From a checkpoint of a small transformer trained on Wikipedia.
Training: a variant of Adam for these matrices, 333M tokens, 5085 steps.
MLP neurons of a small language model. Each row is named by its layer, matrix (up: input weights) and neuron, and shows model dimensions 80-207. Each number is 128 + 32 x the weight over its row's rms, rounded and kept within 0 to 255. Numbers have three digits each.
After each neuron's rows, "fires after" lists the tokens most often just before its 100 highest values on Wikipedia text that the model never trained on.

L7.up342:171140105057133115116126191136155143131176159115124130105126123136112146115217117122123114109152130185133111090092150180119161113121106120111115150178074080079138134111149159204198192095159111118155148089134121130164131128136178102102124169121137120145131138167159106130063123077108116136146178086159156118112065150184128103103124145172126124130116221187160125089116135115155099163146
fires after: " t", " cap", "ap", " b", " f", " T"

L8.up1000:107155126117129071121149153193112142050149150089134048162147172145142163067160114100185130190172052190095148111069154098129153149166126115120157124125132084154174143113121100116122118135145122140137143140158100146118097109071080135052089109137118119087124132131148101068148127116109125102169131171129108126132138160102120071101113118148148173135154170147228149110138134117102109131108
fires after: " on", " On", "On", " October", " |", " May"

L2.up137:147105138102118147166108149174098128133116155137132046179138142181162099103147105180144103081081150106123140117073140152118117074097186150135175187149133174131088054149087090162157148119138102112063104069182146139118144203099141136128154121139068113126113109125195122077151124160078131207146204149107127159104116155143124124121111157154134113113088156179154182218085109159084147121133
fires after: ".", " h", " a", " s", "1"

L7.up909:145135123130107077104142092177090142142144129162159139106145090139202091067156090131137130110160155175115133129119159129149098100114089129082110097089087155112155106135109094143137119140083099124175119131126169185161077087117140108090126095185121114124031144139128160096157124148103108120141139107102189104095149057134109078134062168096163116158083117214145131098136096114127114169122
fires after: "0", "1", "2", "C", "8", "4"

L6.up188:138173128133170123124105136120150109126093114080118121145134142146143142125126118160119109111105116137045161104127183122159077095141154181100114149161109106103126131117164161140157075168124122077113096106110192111124137144173132132111136151161160075114141185074113129078180133177079073131127054094142204133120145108142154069071112162151118144085168113128092098098120124109107051114078
fires after: "\n", "1", ",", "0", " t", "em"

L6.up44:155160140142148065096112093131139164114217120153146080101106149094108073123136078121159122137076166105073116146113122128099138118135052110093151140101192114124148133119149092167118118167106068097135169150155106068070090159141116104060121165114084120164123122140141130135100149073093148107115112112124105137094108158164092080115106092116146147108096125171215074087101107109143116096060
fires after: " |", " on", "-", " On", "|"

L6.up776:113161127142072155095081162134149156087122127140164115116088103169119163108142180155067119143118154157099134178129175148162175107083138134132166098126116137090111117139112092134146144180150072141148133148132132192136157131082113126188112129213091126179107156125144081128087119222133117138116129156176106112109129105112146058108054143164133116114118097159094115153143087189093169119143
fires after: ".", ",", "2", "1", "8", "4"

L2.up802:115122129134178118116104127154103113216071132163125079103100122109138119180096092138147067096083109110110122174159155162123190139139064134134071096087158187110143184148179234111106112120110158125134075132169113163143076197163156117113165122140079140097173142140141082103118119101182090116123103105106174088134122073143156111103122098125099146150082144083134129145124128108137156109108
fires after: " L", " C", " R", " S", " M", " E"

L2.up872:186098143095120132204097134118144121138128142058164075126120067111113082130104193093133062097138078099150116124081134138076093149138092089184152081120114148186080144168106170173144167078125147168159132205122192150103149154111186173156121081107113130123128127115132141107110161114146138211099147149141152101181145153115121171137135128108148129101152163108136134153115075132111170151142
fires after: " (", " St", " was", " d", " re", "ed"

L2.up278:165165090068092160174196153105123190090140071108194056131138117103157146162120100121107113144135161140164110122133122180045118155162081144129099119191129104103111174136134189132189105100071120120066110062117095179131119118142147109184101078167110134146125110142187111080147123142069139162118119107132064139052144118103133123111098133097110197138136144129152141178104145104147153119120
fires after: "'", "v", "f", " F", " prom", " "

L8.up365:050162148119127145101138122162163150125156104135129094160123144120183115120109119134179152133133150130044094188120189092160147112073118116149075102137147086101127130072134082148112099100158122095113102156151159149155181133119121159149182146177115138161150159101140189196175099112158088108118155098089140130097129075115100111119075160175161079111121142188130130145101114122080153105067
fires after: "\n", ".", ",", " (", " dif"

L6.up752:112128146069138083154099087118122150068104110142197138139098131133173123128089134189137079172133104127145132123151087074112132130086092115182083178165123141138138149109097145180149144133081184140125135113172119114146106087126144135144118106126097170146104168115139136097170127147104123123129176093158107134140083103090187140075144152170124087149158171180197093142107170127135178200147
fires after: "–", " F", "med", "v", "x", "9"

L7.up717:108125137112114173153087108114148163072156065112097133157159127136118127116169111171177132149168095108047116125091107077116096098123148117130109125192140135099171149097132157129212139168199145092179155129172167134162164164118112124103111165144113155092163101095201190125194143086135148099097180183116213063132088098164130158144135180098100081083103105177123112149113148156083147166153
fires after: ",", " \"", "\n", " (", " d", "-"

L6.up874:159170185152052131187122118115116115151105104178109103106108114120087077093130156091056069097122153135149191172139106117139165222114126111113095123064175090119119098156158134149151113132169101140105100128143153131190129139123139135100137149140108151163102152093154104066078154101116121140132103142130154135168169110112144124141144145126109094174143119126171104120112199124162114156144
fires after: " |", "ab", " c", "C", " C", " T"

L8.up983:099110140151148182139128088100081122124114111148174098095115190146108085152168123127135186107149213141163145166119151117133101179072142124166078101057089114115140101136166124115177161096199119111134152184091188144103160102116149140159123121160105095136150125148149146184113133128097143120196115123136140051129131143125101114136137136122093102146135178077170119117142157125077136096107
fires after: " c", " C", " p", " P", " E"

L2.up716:137157124150129097126137050097138122167129090146134113112116073141131140178154088182136126081074037095131105156125114129114160103165121107131082129112145218092120092131114183082113106096124132098165135111167147194146073140065107070136097172149173115157115103238141125133115159112102178149122128159192184094132147075088139180097147125131194189083117121109094145111123130132114164103105
fires after: " the", " The", ",", "art", "ach"

L2.up562:134119070112136126117146051135030190133112169102194097107073069142145172193133165160129160073120084116154136133128138116117075151173157154162136075108145126063123154123098143194133141085079125168148117173111148096133066152152123096169150112140082062125112160138204133134088123149128083113130129122088154172071175102151131157126169120096129147070137137122130107147097161129137145044111
fires after: "an", " F", " R", " the", " New", "v"

L6.up569:138165142165172163201134130166159120170127144147113161091111140097129086100105170148158110126096132119143119176091142114123126064153091078136105141082145189126125111160152147138091143174126137157058226157101135178183157105112124111125142097172147070188149032116083133107149163082124100114119035063146098099172152135122160109083101139125187136096116153114147079077082126139098168104144
fires after: " E", " e", " he", " L", " w", "he"

L6.up258:138113078097095085125142127170069111093164110046105084152170160087144164074103136110115127126140173133140159098104084166099149154174067169117093151131115093072116131110111170205124085119116083147100117097120093138105075152136157157077125196197115148149092180133150117127124104131097045128163107158137068134070114141143167166087131105100138121139115203146116126106084126085143144121047
fires after: " f", " t", "ourn", " F", " p", " c"

L7.up782:139136137160136159122055097155096145152126140157094083147125109123098097096175109167184118122172059127096105167133125126106108093190083123142048085108158115123122135106084151133099159152176156168107112169140165104144107180107101118111113135141128095172150076089124153110159177095103156128112113129127116143153202091134117144086188179102118048074129132114159126064135163133152093144064
fires after: "\n", " the", " E", " e", " |", " bro"

L6.up419:078148126136117140132158097110097087149132116107123141101144146126139151143152102106095157136095142145162158091131219132104066140131105096167106084141160066118102160069189154083109069131129077080055119116108186152154143141153102109060127123188152123171101153134177130096107111142089049116105160173143194163149107102142159123157151083073132104089089151094083145106098147108131124139155
fires after: " cons", " c", " cont", " T", " t", " V"

L7.up464:199122084112164144183169080114120165159146137155080149115147065119159154122155132152097138125138127144141157125148075139086122075140121119199101111073124115123125148091136095112160152156151130150139089068124145140139156072132140163110079079105078123165159103088158112112158139158151070192124068183099084147145128083141119125116159092137098126116186149101131080165078123100129081121051
fires after: " is", " was", " H", "ath", " re", " v"

L2.up245:129134153147075176133120165145098151138099105127116098099096098169157131171127105231133048127099138079119154169135191133131095131123074149143100096048135128092137091088163123121187186170138148140156168126111160152174083128113110041107086067151142078101122138200124160140131143142119117134132119122110169037117167103177157149156211130105139082105112125119149081132089126121100159138171
fires after: "1", " E", " C", " T", " J"

L2.up997:130128100089158175114146067102112147178119125154123124114086130155124137161156130185027134084166122085130173153109177132105121080155150115188119102169162187116144128143163207128129174085074079141155088117129134131136130134156115147151078124184084092131070188104152136074131146145101106200070178078175150054145109127115077144152125122092126104115154155072149122161152124137143116098150
fires after: " c", " M", " C", "m", "ult", " m"

L8.up564:136082202147117117100151121156066126094114153132177132148120144132097138100134158163124172120116114074074155090138133161175150176104136130168097119145175091105174086129094133183165117133156126118134156135092108164122109111071116114156079125113129142206183078102148120165194129182108093154166108158119092123078103150125140190086155176158126068113113133144144091129113153137157161060076
fires after: " ", "1", " |", ",", " −", "2"

L7.up915:111098088117081077106119129158120149127068147047117120158142099137145144107187158109112151194143148117108128166123132159135112131127074134173088104155115139169087113189120057081173151171150119137171114152144144092130169064057178163094092103110156086086064065125085138155186153126197093107103109129096145099138113157155091173145140122142138133115158120146104133137109118141133074120047
fires after: " (", "\n", " is", ":", " was"

L6.up976:078124120144165094136084106121207092096103140065078151139089065125131094129170085080085111153122145133104144105124134147156107132117142094140087122159173137135189073140200146117118146171189139095130133118107111131119108095103153078120184111125090068107110144122140132158147131128080124088113155137164194121160118124142121119108131154154113050114147090112116139091126127172148151124123
fires after: "),", "\n", " Japan", ",", "al", "A"

L7.up450:162129140092102192105125121140220124113162125152120134167129016155147138117184129131104097116099070091096154132099092116122140053131153092121134113156157077125159112133146113156155136127091171140162170084112175117120080124136203185124140175158132048177103113157111155155152141094066141129081144115121087104165146136156058110101141136183127146091099180137166128150152146136128133131113
fires after: "0", " m", " dis"

L7.up125:151135094131092060081136057091099133130113128116090128143119120108134147089124081144012138109161135130077181084083069125077107114193142182163148129159108128072125117143185140122158092174119166091109153144149157103139122167141137124120115131152180134075116157147068121105152124080101156171160144166142152137191124145173102096058199095111130166108121176124129083110093115128146120165134
fires after: " m", " M", " s", "er", "m", " ev"

L2.up150:103175085110137152110141070182153117153150153108086100131086109124083138150038097134113163170113126121152135158133175146118114159153133154117102108114170217059157073112138154165157132082163086096138137126115129195189115138143163080115150164109093114122121132148098126085143155141149121114107165118129156171156074091106139121068136121022178181117059131086183105114116051152140186121187
fires after: " the", " A", " I", " The", " an"

L2.up494:132110095082166176139126160076109097208120069120078089073151119149146081207105122137100149112165107155149177163120168157120130118138120084124191167132120152135131131079157130140176130139121082065090132111143080143135155121121150134176137132087091139133142182113141163193176138136096154179136169119145095165088126080122029125103132096040117145092155135159159086152063115143124111136183
fires after: " m", "'", " n", " y", "m"

L6.up240:184075174077107130107129130186118135106115149105160134085176145112172140108129128170116088104108155109080134173137124139178102119033145155098128167148171076080120085109094130155135150140081093116164178120174152126111090090134151101113099135126111152123153118192100118139119136169127146087194167091096130087120140121155109177095119239120129129187116139172100112176128126085125081147147
fires after: " ", "1", "2", "0", "4"

L7.up442:092120145136104167121093133104152156080086165145189132125167112135181099129203111136096084120127090090153154162131123163144136159055138159128128161094060105193143114128127115133178154148122097113139158154133158137101122101123161118201101184161070108190095076124104129176145137120114148144147122074195146112053128164097106073104107122155100137110107122147139128128092140082092175139118
fires after: "9", " ", "0", "born", "′"

L7.up138:185171148090133131080113124190142133134103104139144123057163161113126150138105212140065088146114075155149150150108133195139129055113127132112156129137070097169121134079108151153174117094111088138135140135106102201138078105169167179107121106122114103130101159115132139163113134136123199186157109082127074138149112132121119068101138152124150161125116160167128133146114114158183089095069
fires after: " S", "S", " M", " of", " R", " the"

L7.up856:140087111125117093141114182174130131104124118153167080124151163150081078109146165125135083118118119143103165208143129201139109091165147145117101163133110124067103118150149179068142136172081178074096193175133116134135136135094165143136114139141116167055177133159160122112085150098103139223143160113121176126165110118143114148100143152119095116133067145167102125133118156115182102109156
fires after: " M", " |", " m", "em", " sp", " S"

L2.up203:126152095162106124128116131131125116159081176096079115128099101182182066105120159177086070113111083106143168161130149141122154156153106154169157068083123139076145154146142167139201149133119081126171135144151182182169126089172118145169149079125159164108113115118119120145115169111110052129102118099176147118143119126192136104144207146089128125083144131102143084142050113159111174140085
fires after: " ", " c", " C", " L"

L2.up603:159148100066099152161111065081164103164126120130102132119083118114129089110092130112133094125145088108139171109132123172107144156180079168148133093133131157039132080122131168117125148141094110113124154143109221070232096180129115160100070112104121137063126165086167132123148144072136110175052109131092143187126105106140134137139158178108132198107104121111133113123076107145189111186150
fires after: " the", " V", " a", " M", " m", " an"

L6.up31:141123111082141105091097110129166128122116124142092129104195151113142135132167158160125108102173141120142103168150131165123179126114076112123083091171168108106111147128154145224132186134090107142170134118137157151163149110140183074092096129137107072184122130135132152095172135112131084085135124145091063145161145150162112116152157171128144195175131133126113141073130132113144068134154
fires after: "0", " H", "ort"